Weights of a small transformer language model.
Size: 8 layers, width 192, 3 heads of 64 (1 for keys and values), MLP 512 SwiGLU, vocabulary 8192, 4.87M parameters.
Architecture: RMSNorm before each block, learned and rotary positions, biases on query, key and value, tied embeddings, normalized queries and keys.
Training: a variant of Adam for these matrices, 85M tokens, 2721 steps.
MLP neurons of a small language model. Each row is named by its layer, matrix (down: output weights) and neuron, and shows model dimensions 0-191. Each number is 128 + 24 x the weight over its row's rms, rounded and kept within 0 to 255. Numbers have three digits each. A neuron's up and down rows have the sign that makes its largest values positive.
A block is one neuron, or neurons of one layer that tend to fire together. Before each block is what it responds to, as a language model described it from the Wikipedia text at the highest values.

The last digit of a four-digit year split after its first three digits, as in 202-5, 199-4, 185-9, in dates and ranges.
L5.down58:138089149137120169123169126168108092119099136131143120150125128135139136122119097083145137133117094105115115121169145191129159146123101126189105128148118152143127127126079099113185127114161106125101090145154097167103151123164131089133057121105163112105111100125107097130096138211123149116140115107191149114147146065131124116102132134133146106096152133114145102121123155127106149132146134115105119134115114166139140125105134132128129131109139143083138109105138131110131147150164133119108097135110144152118091115120095060150130130154152149078148135131128138123136150150120131141
L5.down60:114122115071107122155162178152094119129167131120102117119147130113117130144137096125114130109197130093156089144134124131133143089143121085123111143113140139139107109149129108102109126137158128168108084138120173165110155127177125127172140112122162099116170113130082126167122072162114149081140115142160123103107146039096142120133117119136120121134114119080141141120153126146142116128147105095120140149140103106123096126114158134141146148136128140111142104125113186146151116094156113162119102182118157133113095128143154120176094134131099108126103125131135097099148100104138113148
L5.down320:177134111138102176140186128129123131111142103153116125117128096123128144144148080100149168155111088125122105092131132109194194135134131116115082134095131101176133137123097120117121116138175100095137131129162135115080155128110192116169111122097102112143132130135124124109125135183153142133151154152166139114122107136116145081114126101115117116111132134104146120166067116122099156123155104134164117136140084129078134109125116117141147126139125126099120114137128108144126114140108145118130114114094101113147142111167150114163123148146142086106114092156163118167074103144132101100
L5.down505:123145126091159150157126151135135153093107135125139147159129154112134117156082105114120145136169132116180113113137125143177166116127134106120089144101124127110131075143120108069093115150126148164145118129137199155139157150203132149145098097081120131120136094150126101126158107123135155108148120083144117091134108132083127145116093155140118061145079141072114149143125116162139155143144123074119141130145100126129111140113149158083154127119132135144127127132165157146148116077127109132170119158143136129116125131161140108171102133160111152128132144121122102133130115107132149145

Tokens that finish a structured field in Wikipedia infoboxes, tables and headings, mostly the slash in coordinates (29°04′50″E / 41.10°N), also colons, "career", "maximum".
L5.down91:152113134128105064101133119181129158163107102124146133115161135170123124140148180151158154099075144135125120099136168118148163068155119100090150123129125089148114138102144147161180132127141126167089117130115087148119161126146179137111129115140136123110162129091112130105113118144134121086119128127115132183143134103140124108148173127167096166131150090149132103093097111135129133118165094115135131133129141109129075199099134152135146155148102154134159113133128152111141110129136114129136108128107063094149136129099149131110121108136135139139155143097151123116119159173143135116
L5.down127:114136157148104151138201093131139120142110126120133129127134130097129136119132163120151152101042116149137104148147133151078124128140106109126120104105160104143125129112120081197112157100124148131172083174098138165165142108108140127149163143184165102125111102091094113133131115151132099170107148142093133153123103080164109128137145127100119129139131129153139134126116121127160175117152120127113148123131094147079116126129113116140080118121131105166099116118139109145103130096143150130141135161102150151116091075124150099113117107144145128079162141109118120158101153144103133130
L5.down158:148096081132130127114100085111101124140123132129130114111091121117121135166117160136135128165051128124112126119130100123130151152092149128141111118125131125172118153143135143133136123160156123110131115089128113122139115132078156147106167134163106102128130118094128071136104114121095116123096130179119096117117134152154166130150147120129139114111117127174168122150108104138131117102102127128100160135117100153072165143139119122109140138129093140136084137166097100179119131147119120148128078158140155105141141120069120140098191101144078177137179134116118131141129141106157100186
L5.down251:107151117111157148152050101145123181160166161137131155117134134099132114177124119160171105120109116122096143131095130096127132151131144100160093119145155135125169153092091132156140151170096110127138083154111192095161130132122097117116125165153087113103101147134120156128101086106083142149128106117125144103135138127135131112119157086105107088114143123112132118126117075119119118136089152116119096122122124129132165111121093088090136105143134141112154123101087153142133103127121102123121159148165144145153142114122079146123124089141120107095154158128108121135124123070139130164

Mainly the word Total as a table column header or list field label (Total seats, Total length, Total Bases), plus mid-word fragments like ous, us, Rap, Tra.
L2.down60:134107141100083155122155145141150207108164146146111147153154074118121122141156168134175157101146120145145086134123144149126076116119132113136118127147119145141147133098154173123154162130102132147139101157168096130147158110134129125112096130114182137156136170134100149114104121129126104124133134112095109116126169167105125190100156123118093141126113111121136113141143125132127116161128161142138132145112155159217124127116164137125120120120112126087142108164164118088144100149098114144129120109139136143131126168135128106105096138142152109118155186083138080145133127119112156131

Words that refer back to an earlier noun phrase, mostly relative which after a comma, sentence-start It/it, and also.
L2.down28:128126128139119103120087163152153126096131088123131140076147134131115135124169111118147144118191097138112108131176111164122129106129106148116128120113154125179121129105123158143111155138098109105129125166052153136121097151114147104117118134119146105194087109147131144104158127118138145141144107196148133131141108103134175114136140094120155124115105104165166141196104109106126159140115098109114152117138103134105116116132126137125087061096107123131124098152136163154143169132174126127132127160113115104150078120089157113123161166159113163125120134110132123147134134142117125142

First word of a row or field label in tables and infoboxes, such as Total votes, Length:, Died:, Website:; also digits in list years and coordinates.
L3.down34:115134164115076144112108131156149115128139160142112126120153175105112183104128130129110150110132112108139096118152130130143147120105140125147081134124099143147136159131127067132134160103076147165096110116128179139186137123128107109096121116096091039129117128157095142141148122166144144113106113164139136098134124149123106104152142105115136091126138081106128149129126134144151149124112121099122095152098083155183136107137126173120116096119153097104116081117137176107166144121151110112153137126142115136167087121123145090117101108143107150137152113113092123153115156121107129160
L3.down83:131180175083133145113128137124126113120174150143109148131135142135134152122175144173095052135076142129118136172113134128154123127132109140128093135144128085147094155151154152118085103126146188133121107133129133167109097135083121144127076152099164113096133135122092113144138114144147110121144137116128082165116128153079090146121164138133180097151151126115133167130133151126163164108125157100136098104123111141120092143122111127144095119106123141130122143072116143103129123143112141132153129122124182155124110120145172101107116101154140102083115168108138123123148154154105126147
L3.down86:135161156104132158164148114119109120115147157150083113084152134154148156104120142124136168141095090159177107131141129102138154119059180144100112166143136148152124101104145130136152107119126123108156114123156161133123076093140105133134126140096118100132090104117134143149116117155141098078125121142157072109104123110132114162114156079110126111108155115095116167104166132111133154094077145116089129170116132129150128097165108132103131098126155129134162106132141151135176183088139137121138116124130111119107073179145156105104116124123125097129080127111146136141130132129121119128
L3.down109:151154197117152117142094106118095111117144105170077096138077147151129104122100148120131142137112110176171082120119120128114132130109127139062125155152116120170144093133153131134147107125120136078163134129144127123148091120110100126141162129108125094106138099138130140187117153129130101104123114134117102099111113099104152124130164086132107115108120112117094176106117121135159140105140119111105143160110090067128141111113130137096109133169138107108145148147130137143128133101159098121133121132125141120109096178113122121145126117148127132165024115149144136146163139137140092118
L3.down133:159103148125125177160122133197110116121139106132119129184130167094134118109135110145173145144159142085115129171144131130149098114123114150126118124138124107089156183120127121122144126128084167104125091127147131137100130127111165119150121126119121118140112133087186134137163170155136147125128114157120157132112122120119090125133157158133129152092167123101186127166123150131112153114120119104109124141168128179180086136148113147118125105145118142097098131134116136141132154113094174175117107142153128150095132130127126148128124098153114127163136119031086106126108152135130126154
L3.down157:137184168153150112160135131089112130141131108152087105128138165085149135133132136139149145108158112159138110138120134121133130135161134136101132166166109177141156137160135104105132120149127102116175133139123137127159132123122055164131157128096154112144091130155148140180157104132141115085108100115123104091144110128106166135153131153102090131108156130125131159124128118142117138109190114125084136191078094114160122067138140123100087116133099106121113132138110127091131140102128111124139129145123084127147106129097112084110109112107099152151107114175131150185161131134127114126
L3.down180:118117106103138125150087108123141087152166145121157115140120074109116136104143101157128110123124093093108141110117109130115144097132157123069154099142146158160132096124158147134158113121176161124133143112115100142147092177064161101109096123142129154132114136150117147146098158086144119099115131137164071162138139108128174149133105164163117097138126161120156094100112115108123104107091146109127173152136103146163111152125119097117121141134135106158144123120153158125119140108096085113124131176127137111099120122132137127142098100124140123163094100091154132130132139081067089114
L3.down228:104156120098154139141150154129120097118157120163117142125139081098094117152160123106123108129112140098148124131137119118128137096154114067085116163142129111138148116147117151109137159117151149142141144165136154117127179101196122111135141143138144112134189119100153109148119108140154142122154108202146079113164117117137168150124174144133146102138156109074122167125124138095143171151091094104090138156122137120133136173119093132124101137117108115118162135156130134174130154086115123137108085131133143101183146141123122133102131125093173138141135134125093102090110109136131123162
L3.down281:141169125136097119146115172143135142094133157098127167126134125098145162104195126133112103125155114084098069126126151120102120112138129131140114150127128107129139133128135135120152126190111129093091127193147103118094079110150091139170124162113162128110116189109106130115147162153126161132164121101113143146084130118133132153108119116116144139170120117160162107132092150115138121091097121120102115120124095150128107130117106089160128116074137154134109126107148162135142165132131146153101180141115120140084150111170113124053126116135145122143121105097111095139103137108113131117
L3.down343:158093111166153126121142147105164176143140176146088109128157096094154125107149085141174115098155150128131169139187142138132094108114104128119126160147123142154114149117105172129119131098099084145109104155110134108119126149101133135147127116124131123131112123122114105110089082160140114175158116133123130138148140159105113109127128113126138137145147085151136132098154166151129177105158117167142124093156089132162108127118072134127090097089098153123198108131116106098095122135113138135122112139118126142182134097131130159136110088143124120077165141096115121122163093118117120116
L3.down379:101153176106109129114137123155118151120086116080090185110153110124102175141095146155132115124145117122114114106112104121131154122121115094124146149119155130133099149127161134112172138112177140159115159132132138155135104146175117121109126146125176132126105143077127149125133079105076097104162120117079116109161126118136100173147142098102166096122153130152135177113163146107116147175122165124153133139113155113170133164150132121133119107120126132121118137115164148101148127111125150098113133136161106106131112114160117126089131092137206156149080120094108149150120097122155140114
L3.down400:125121128132159127098133134106089122131143157115124047143173141096089093129107137142153118162141118117114135120132083124116136106104117144132134094144136141136143135131127089128146165056111112124101161133147120130183111073158168131163106143102105127134133152103134135125181176141088125108118167142110127112119178153086122123124112144091112146134173128140133154123102161163145097137168138079102141126131143127125114134118128156139118116124139134095120173149161115152125129161105145116098160131105120120123077127112118144107146111115124099098115120130150141102119154094079125202
L3.down418:154077138110133087111103081095136119108147116080137167062126133145103113112141111201107074152158135101081114143074128116114142113130130164098101104109111092103111126143165110162119092162100131123114137111149158160125126125133105134117073141148132137132117182099139117110148153160133137151172144156149129137128136138161134131164114124113149138128152128125146138106127165147091136158081145177103129085133091168133132155172098133152130114142113124101098139114135100128129098126103140146153122131115139153109145141162093118108166124128150117141182129121132135127125131126120150090
L3.down429:105127076134101113086164145174131109119106086147093130040133118140085107121141111119127141131161056105114090107149139106130141145146111130140140150140088146108078158145115113096119119095141135114103149101118126146098134169137103091119107131114135113147122148120164132132183147098094137141100140084124157084111126126134125145143121158138134089120102169137116156100154103125100125146188106110136125139126121120162150191107124130109108145100101163159098131148147125140097172153156099161115150163161120155127123125154126133134131128122088122134161137153137115133126128121108097137
L3.down450:166163121160105148136158150127096076149166126122114131101106132091144102141135128109129147119100104128134136124096116143132131211148153130135134144115136151146122143166143138120137137150103108171141110141148125145083115141125096100118151118124134141184059121072116121140129157131171111171118149129134118162123138141147126163137160135117115139162169157096111109151181123111159150121136131102127146155148123160133117107160172149165149114121147142134169105118145111117097202151089139115086097116143114105149124100152162135097143108090120123141140145125117127120129140153088122076
L3.down508:109129150130159177109119088126127140139125119093148100172112124110120128074122107101117117115143137142111160130158113099137076096127117152099100125139157123130086147158140156145119149094134106126099100155105110107140095140093166083125107116134086135103147151143066159158101130114144110114111132165152131169124128091093135140146151112133182133135122154137109108127123132122112153146118108099142126111146139129142125134092095140098117113092141093125148151139101177146141165161111145086177138079098116097139112143138135137085114105164140149092087134156145139163071140129156100100

The last digit of four-digit years, split off after a three-digit prefix like 199 or 201, usually after "in", e.g. 1950, 2000, 2014.
L3.down0:100132139115117101153109138111119116106173112147106114159145169117142192116107126173127131168114153162163109164176158124100194101170116090081127095144131147153150129107160110131102097112156151125118104164082147131154142125130084123140124151114082090108137140154082163143118134135177098110178127131163186108138141157101168135135138108127129125154172114131148152118119122125128138143104124108116104110110120134120122091120141137167148136144133125119155107097129149120153120141130081082104122145104124110155122160113143125158116177124093130138112098139144118102120117095151146140
L3.down12:131115106133111152111126138043113152105133120161126113104124138139163155104144069106138107071184135120122126114162125139134140124155113107151080126096138127180140116202122164126126158144129144099126123098110164150147078157151132149106097136101124150135148086164112144157104125112106105096091105149103119106129125124082125112144142125130149123126135142110126098160141139108140080122085090137105154146105152114134138125121127140123098126108151090177203142133111119140139137092145099140136111120160149139121134086152128133105102124074144127096129115131147143124119121105154140107
L3.down85:101178109119152152144162118128118116117131118108101114135121145113126147130134167134143135077135128167142107139128142116118101152129122145077144148172156144132104115221153141101143140131138110071113151128126134156130151163095156096138106139138145131108117122100092132154115129098128112111113144127121091131141154116084143094106148093141154085157119125091172103146120139113159131140144125140117160169156157099169124102137155106128117130152109119164168165106141119153158120096102119126103130157102090122154103133114188134180071157115098167133133121104126117145139158119136089150
L3.down88:114129118084147136132119162150116136092139145142093095147099108146135171148135107168088127186143115152136111143140110155117112156137114118134105153162121152134170126163108119105100108144158147121108057120116135134139109081098248158105120091134085121138105127136132162109122120115131146109128135161138151130106123116088128125086102116102111166155153117161139128158066125110118137106140107118161116162122128148127115141122096172160144117127178122136116100132143140159190117135158123134126106110134130107110112119126104162142148107110133136108117112102092147137144115137124118142
L3.down103:107140104172146153154129092085125129103179172131101119145112123132101128107110134109132107144083137128144136145159111123140202161132146123144129119161106137091110117114116156162066140151117139118157110123133134112096099084101164121100098120176087117124126131114112101114111162135123118102120075133112128167101142104119110122152149118116095148103156120124143124143142096127114152121118151124089111080116107120086148089136150125193161105105122130148157078134129130116122107131101114107105109174137125168095150087144131141155127091067108132146134113097106155127106131157114136142
L3.down166:129127120098135169152124182138151133109120111129133151136139144144110136115091187118171152145088128101112127130183101150120125185139137131163132131141131112128202139137186103137118127150103167139109108145099167117133093174098129120126120115093106099127114107155107143165113124116100108143119137095128144140134118094130105166136148137152134149139108141114108122112133154163145108104099119096151132180149133138165119059160147158092131166137148101175122122096156123110154152138115134149131180119132125109118144089107087128153134118121126168170094099116160105118126156103115151136
L3.down174:105144127105144144167094126165160093169136117113110110108126110123128145129110144109117128119066128150099076110186121160134153101130122092139115134143052127117140130115136129100134109094137117140095107102128096181126154153178086139103114149087124084163128151137141132122114126082107132146129123120108098139125137119112135104148144152128118110147135140124132141174120118096126143122106105128130167180110117147073158153095125115095133104101124150127108165115116119086142146122131147154122128123119136092093118171158146124154156204115109141152156140174116084149146144140155126153
L3.down175:105117151139123099141127156139119131078117104142114120111140138137126155100117167099111126103176130126123109134196145136094156122121131143136088110112069180128131138136195127111144158142148165124109136128132124166164147153176096128121105125120134102158105111141077116138057123155124137117095092114178120161117129114139142128121126103111130108145125130105118119118094143159128145137120077097131182134137177157132108139126136152142108090085147089119143105113125135131128115137121145133135110133148126095086075116086136100116123185096140106103153132140103118143130138162186121136
L3.down217:092148105132110108170130122149137096136169134078135126121114123122078121115170135142132161126116096148173099133124136092119148093118113106102110113127145145115110095132140106119136177112133115140110138157124138161075166112170177163118163152160133101145140142120124107108087058172139114089144141179171141155146142101138124090122133119094116065135151128131112119111105145094148137120132128132104139155137136178111143123137143076105125100093119151131104123126139177125112166108120125159127098096098098099134117105101172149149136153143136112123138170137106107107144149148120097128
L3.down218:129164140098150127130099112096163144134132122108130167110164127130155165115146075130132144151109105109152110117152157117108147127128139102137142151106124143108182073131112102122100187115144126142148138073071168137131146098209117139129130115120119121136166111134068110130117090140124149085152127103150126125128152113116092119183116124112128139159174129124141137153125117113097094094133131080104131130145091121120123129129108158167083156150135149107125109136140098128139109084108147098125089147127149150126151105123104094124120082123151123094113102123129084157123100110139113163
L3.down222:131164168112112119136116126108118097129104105124161090153107170130158110110133137139107111169124140093144143131134136119130146089133115109130106108169175091127185144166121123131091083083136107112146134129134117101126113116154132091160110106125107135103126110162159158152128121063157165141154132116118154131099153103110126105117155131089125143119149125134148197152107125166137145136122105103127087142077123150108113127153156187072113106173123138157109132100078177159119146135137105108135129160155106120147098122091136116125112121151122128138078100126118127122117113145137179129
L3.down321:151150121126087180131171133114185118082137125143115123169118121130136119099129079148079081157144084121104169135124162143147145136155144133127111154141153124101148156152141115122146127092134129110119111152124173109136111096082148130133107135143148061139132132130120104168126123182154151164140128129177136127116119093095128138099123116099111160135137130141101102148132134123115108118104092099167106146126106155157077102120143196124140133129156128111111114150135108128148132140153115129098148102113121127124158109116114120123167129170126149147102144189151074151098124161156132098
L3.down331:042166121112171160130180087122138124097147135138124092114094098129108154129087156150109114151130161131148145137126156130145133167152094082132089121122166124149111145164121175117107148109122173119124204111177121114158113093188087123151114110153137130138098134132100110117135142103113162129132151107135116097125134092089126178087136104094131165137100137140147112147133118132120107136128105135114118132145165141097116163120133163112098109103145119113140132128075127120157125143137098085120117159148127129136103136100100152126135127138107110116148146155139097110112146140108154147
L3.down390:125117158112128099148113158113171110135162152162100128154115119109173096124123112140120117121137128118147134089127113091111091115143190124130143140156158125101141093132136149124109126146090136104140103099106150145122147083135159110103137120088138086130128110081100135176147115152152169107118119166142113131133134141150113145156137124126121069130124133098129172112112111117116150085174113122140138118126162101077110156108131125152155138155136121137128122122124075114122094185097114132129073121170187149114127093134100131146118112099162157131126106093143104177161083147136084126
L3.down463:104133126139145078104125146106127126120138104119125140176124126117137147153156150157109128073125125082134102104133084136087169099123155109102120149126117141118122110123150163148151155169093120125129168132136129125119114108127149179142115152110118122092129115143159132137129140156101109117131136132144122130113090112143115164100150119102105173174134134124154115079100128167144052103140142109125114097074119188158099080104114138173151143122129111093142148122132130126155142167157192141085120129134134131128115152110127131129155083073158135123136113114110187117147143103135142106
L3.down504:105156120125152113128117111137089174108148149089180142129152149110103120159135146117141160128132125128139113111078116119085098173099156105188143165144139112104123125074149148153175170140129122132117115119129139161085155117108142133094146182098130099096070128124124123092101106170122135110085110127129116133134173146126137146144104131151087076154095114173104129102116125134194121118139137096102122102125138141122156152118121132108156154101122113123129146140159106082113109141155088124111144129130137105111152115099152129137101083126115122104162152145101116104115138121093152140

Fires on the indefinite article a/A, and sometimes one, opening a new noun phrase, often sentence-initial: "A year later", "a storm obliged", "One day".
L5.down9:122167148141099114119129120156144125148108109131081108153146129131164114093122134146117115164124142141125127115096109146160163140118087145105090158075098118100107101095146123135133083153127158171139120137138099139100116092191074070103076134132101161156113143147144152157147139132158146159152141165084130087141108155092134103101127111099144143175142138115107180167172149152132126165140132118132178123126136139170174157143125130147145157144118126127089157114110103114161122143124147126106109074139163119142117150128145144110133133132125132124111118136101127169142148138130143105
L5.down33:104111145132108113130129093151103136124161127143138074129122129123102133128143125139102123134098162133155191123116059102110138111139158160120118163126103117129131130107144175115090095083103167130123153135093101090170127137129080117134133081145119135114163153134136133140101123121183179114095080145125138128130120086129144101158150108131146098124103117106141127152150130125144150096174170143183109127165142100121118193081151120149113123158144137104124127110141145161090141148114085102129122136132149098130136163138160117110100092129068147166130121141121143142121116125115123127
L5.down226:107092151118123119124142143096147152134115109157172107128095132074111142152144106145132135151061128135136143128130137139146121097097156112133157195153120103120128140140106107117136115153144142112127099154155120123137133137204000141109146159141122140107096114137129112119121130132108144153116086111118120098127121116122165096152105119118132135124115154141108118133117113153123111098172158118128127124133151152061134137139153098118136161141107151122127150100129124143123122146136139103146138140152150113120151158144120116119116134125109126148092145148105087138128111115118120157
L5.down258:136152113122116101147138132079116160108135123145159058123121122125135112170153152129110130153000122135087137130096103137137172137138116116141119105073134090109135116155118135145108129124106144137152111131108129154135122144114255137121140143118153132161127129144086127122109128135147106133161144122134091109148134108132144114160131122109129110129149129119121080107132126127113139142127135139127141118117109140072134133158082120118108123127103135101124131155146137123121103102161120146128135134130120112131135115116107147127099176131129138104158132129147109141115125103135152127

First word of a new sentence after a period or heading, usually a pronoun subject like It, This, They, or "also"/"are" right after it.
L3.down105:097140117149127154115119141137146126104116156127119114117163154158130171117134163106136117121121104144119118108139132117129156105147100146091131117149146139152165099131152085122122202113106115097138119125170123142133115117191050100148110125131123115128124187116182144114121112115152117118119129134115051090163144127109182113107147130136105100148102126121130130158088142078078145125098117099150094125117167123135104148099141124144143109116133114117129100134164122092139141171128117140136105134141124144113104107133143128101090135134149105096120155120132121139078138100057088105
L3.down126:156158095157102088155133163102121132174149108125165148071096109130126145121098119119125193117146132113108126131132137130118123121152165125190148149101123141126105153120151123122124100160121110145143100128171123142135132109176083130145155130168124141129162124127143086120174121121147106125098124118119078089130096122136164110154076181125092133104118132127103150099131147159157105098091142201151130146143125139084139173127078135098176106144119121137111149145088078123119130124096121116112167123128116122170129141133140094125131105102120119124120143124101137149113107138113120107
L3.down162:145080163106109092111114117116147157053150148128120122096119132154131100150135130175122092137135145161103198155144115133138151118087129122120159119121091131148126112139082139138134146113144101151124138123135130157072157159174087159091135114171151119106159172109126131090143135119138149114145117126136138192104146158119149130129073123109161113135157113100068156110120154147136161137131132126163140088167147189112143105123105105128142119119107125103121146122150142121123122102145100114143121167130124120131136138120108111120112141119135119193081156123096117146125117121087130126
L3.down243:102140126098109083078113124117153121139130172139112168123156130121138146097148102128122114126156188142160127119129102138086136092061098076143131088074119137149157163128122141146128150113144130097120141156134146105117089133099198107158133106098106102112096126111119124124144121134106094161161137136138182104137185150091136113175121103140088139136147090153098135100141144183109110135138145113130123093124111124078132113117111136173098130120165096128164126118130114149112149116147118130144138118163162135131114107109162112121103148139143142095165140123109098136118116125153128107
L3.down244:123125170111098142140129144143146128131114088137103123121123132132150121110135136128150103170032130129121151115149147103149126129146156155134119151160102138153122099125144150152156137100114136122127104175141126147141134107231064137165119128124141139145134140143142108104113124175132120124144111133175120114145134099154074139078115138149134144131093169045073146123110115094116115126170141130127128142136148145143147127116130101163106117121113121125139153091139127111166113178119128122109104114124124124155112126128100111141130122072109162100118132129153141146157154115088108143
L3.down252:127153174190113122128126145117174126138139115127123122090148089139072122138124137107138129107104103107117125108110139121130129156142150114168097172104143160121137100131141107133152153125125149191130138172151174124122128137174128111105108132138093107094134178102140093155118145109132106097134165178160108149110165107114142128138173127098127115106149147118076174149115162106107171145139127127087109080126130163118144125105144163142148096101156141111160126150152105116132128123098123136136093117127109137138161109138132138097133140139161170119149124109139175141085152123117152065
L3.down292:120142074116123134119121111122129126160126133128110118109139096088126180118140100179109125178148080094061112099134124147122137111107148159147144178121161143122080150113114162143139099128152143110134107160158170123115128137155132145116120138137146152123148191115131139157133136107182121131115115138137097137112082123142151133191109127125102144143150126124130140116126119116119134118062110173121123171159108152155123150130125098079117086096102124134138137213115121111133114140098124147131110124140141127113139122166143150121121124134144131140118115105121126154068074107090141121
L3.down297:176116097164144106138129179120099192153159119117096121104095107135141147144109096129137111135165111137135145092112102116144151156092130150104120136145123127084163124108138162124156105125107131135157114183119150108112117129157142110112167091150087154115095154141142123139135130130182140117133093123160162164136148121116124155112115173115092129151132141124106057137156142071089171130121129094114107109084111114179142114141126100134131094142129128145183099118120116140125170176121124130128097084142125144118125142162119145103115114083123105137125095100166128130123099118137132141
L3.down355:142090151127132138148120128124126171148144109111148099155139127144116113155120123119114134113177115130116133041100130114143078135111142081134126169151129127150163139081122074196136172123102152143108117116154124140120190142162105119099139101144168136131159084134185165173143107118126133111105120117127153148106167126136157139135110130130090142147131097104098116136087145126161166137107149136119132140125160150103147190132102101118122120127132136113108110125136128126152116129106127121126122178068133143143137125145177097162106145132139140153127150106152140132152110105081140114
L3.down378:117129070133131162129141164156132179142114129104137132136139113060148110131145117147158108123148138116061123135104133099130137122110140118148124149096140163113130131118116101117125166123121154128132119133172109101105128123146192147137139129105195168145172144109133144081196144114117131110120099114100083162118132107142189141145142120128153093120149099115112137147142151132092074138116116139153096127127129081157160142098111133144108128097158127119135124143147111144122129137129149105142121135164132125096081122154125124112096131187128141124110105075112158088137104146100110164
L3.down406:079113134114126154100152143139110142140145146142124137117123127123104181150120117149114073126164117120155138134160120158120129102103120091186167094151116081109152096177130123129127109122169140202133122083158140148152118120173154158111121124114087142113144130156125177161113111078144163122142132125137144113107157140120120136081072137099148098129113137110132129145110123103137133140098126094135121112109135108143086136149131162174132099129130160095149140124087150122130148156120123135193129137160148151116159097183102131155093109118112124144120153103126153159132144113113168125
L3.down410:097124106140098125152147141124135142090140159084132139076136152115127107115112109053138115123150123102145157134160097150079142099102122144108141129058123121108122147138126100122181161084126099134125105167136136186102143113154193113153072143083165162145111129117129137100169141131153170141145110118173128123106136127108159161164109139146107128133138140116124147150125139128122179128152096106128132138136133147170106109127095096116137092108147116136127131134132138116150166154092105095173152110111093118128115147138166151121096141123115128111137101119107156126119107097096136135
L3.down422:169192109112125122142096106072091162125154131111120099131138186103154127132120122130078096123158126138134142109124070117125103101116153141090141128159118128104144141141133164117124165132137136102124127157130165099116174109144124099105163120115114145150155120114111092139144096084121154128138148116119131134126144118144142086119109088137120133180111129187157132112091092101083136072125133111110157112103097152121116163145144130122127101107119090125147137131118113123087151171132128148113081115098134131113103162107149146111103093117179127162126130082134129071114136120130114156
L3.down426:169146149137118142113107105095119133125116149092097169125109122142119148094151129146137112149150082130145153114122128083161121119138125116089100137135112161125121080140139159134137086179174106158100095101129124153087080117153170114115111103152130101110125141075114107134112165134103149131124186134159127155105127114107131107135095111149117120099132117149157092126104107137126112134105127143120165128136116128179143064152074124132155170110143146133126125177121098123141139151126176205158139129139094120132150085135151122116111168147123145159119125135149152131137171139108112133
L3.down502:163144158171114120121062126121120112109086100110135154151093113133111146116122114104132128172141130108142147134166114121112110065121162100124111148090128137159140141107132143125126130141130099120138144096120148125116112073236112103133157149111129138138133170127091141143162129116103137147146133130126109163183100104145123131160098122145144083121122098137121137131113131114151086128113165173120147119128108138148138135137099174112131137112127125145128125147173135155133113139086105175108127122130141162115114162146100162106183155119172157114163117137164170117099114149146136125
L3.down511:121137183166129154160160133149108158126133103142142100139140100096128132141168126092125136104150124103117181177132112145098159125123131128110118137096101119158086129094127116149124136169111120152147132116150081164130151148159118126119156137091137168182129132144187141102148136120135150109105100121123129158119092115136174158109121134138104147134088135109096125153126087110163155153153152120119113143127133103149113117098091137068126108094137126126113096104095132124090158120081104126123063104123109138157122087137148097096135142122158101067116094176127134140125119119146129122

Hyphens inside compounds (extra-inning, co-existed, self-reflection), colons after titles or labels, and final year or score digits (2011, 1930).
L2.down151:114096119103158105152151159171156090165121113113136155125143147150116115147128114114142153083155122083080169114090106117092140163117090097110111115106108146076112158121101162129134106169120109137137120164140082127077117148121091126119132141114086154159107117129162125095132132153125128182131144116126127098144103084153150113117093159102164146118145142145147101127143119110149162115118132128143119096145129172163157148131101146132147122111157136145125148137122181082110168128119154150139168123154107121097130101134157099115154159141143101125165104166105163164142163122117103105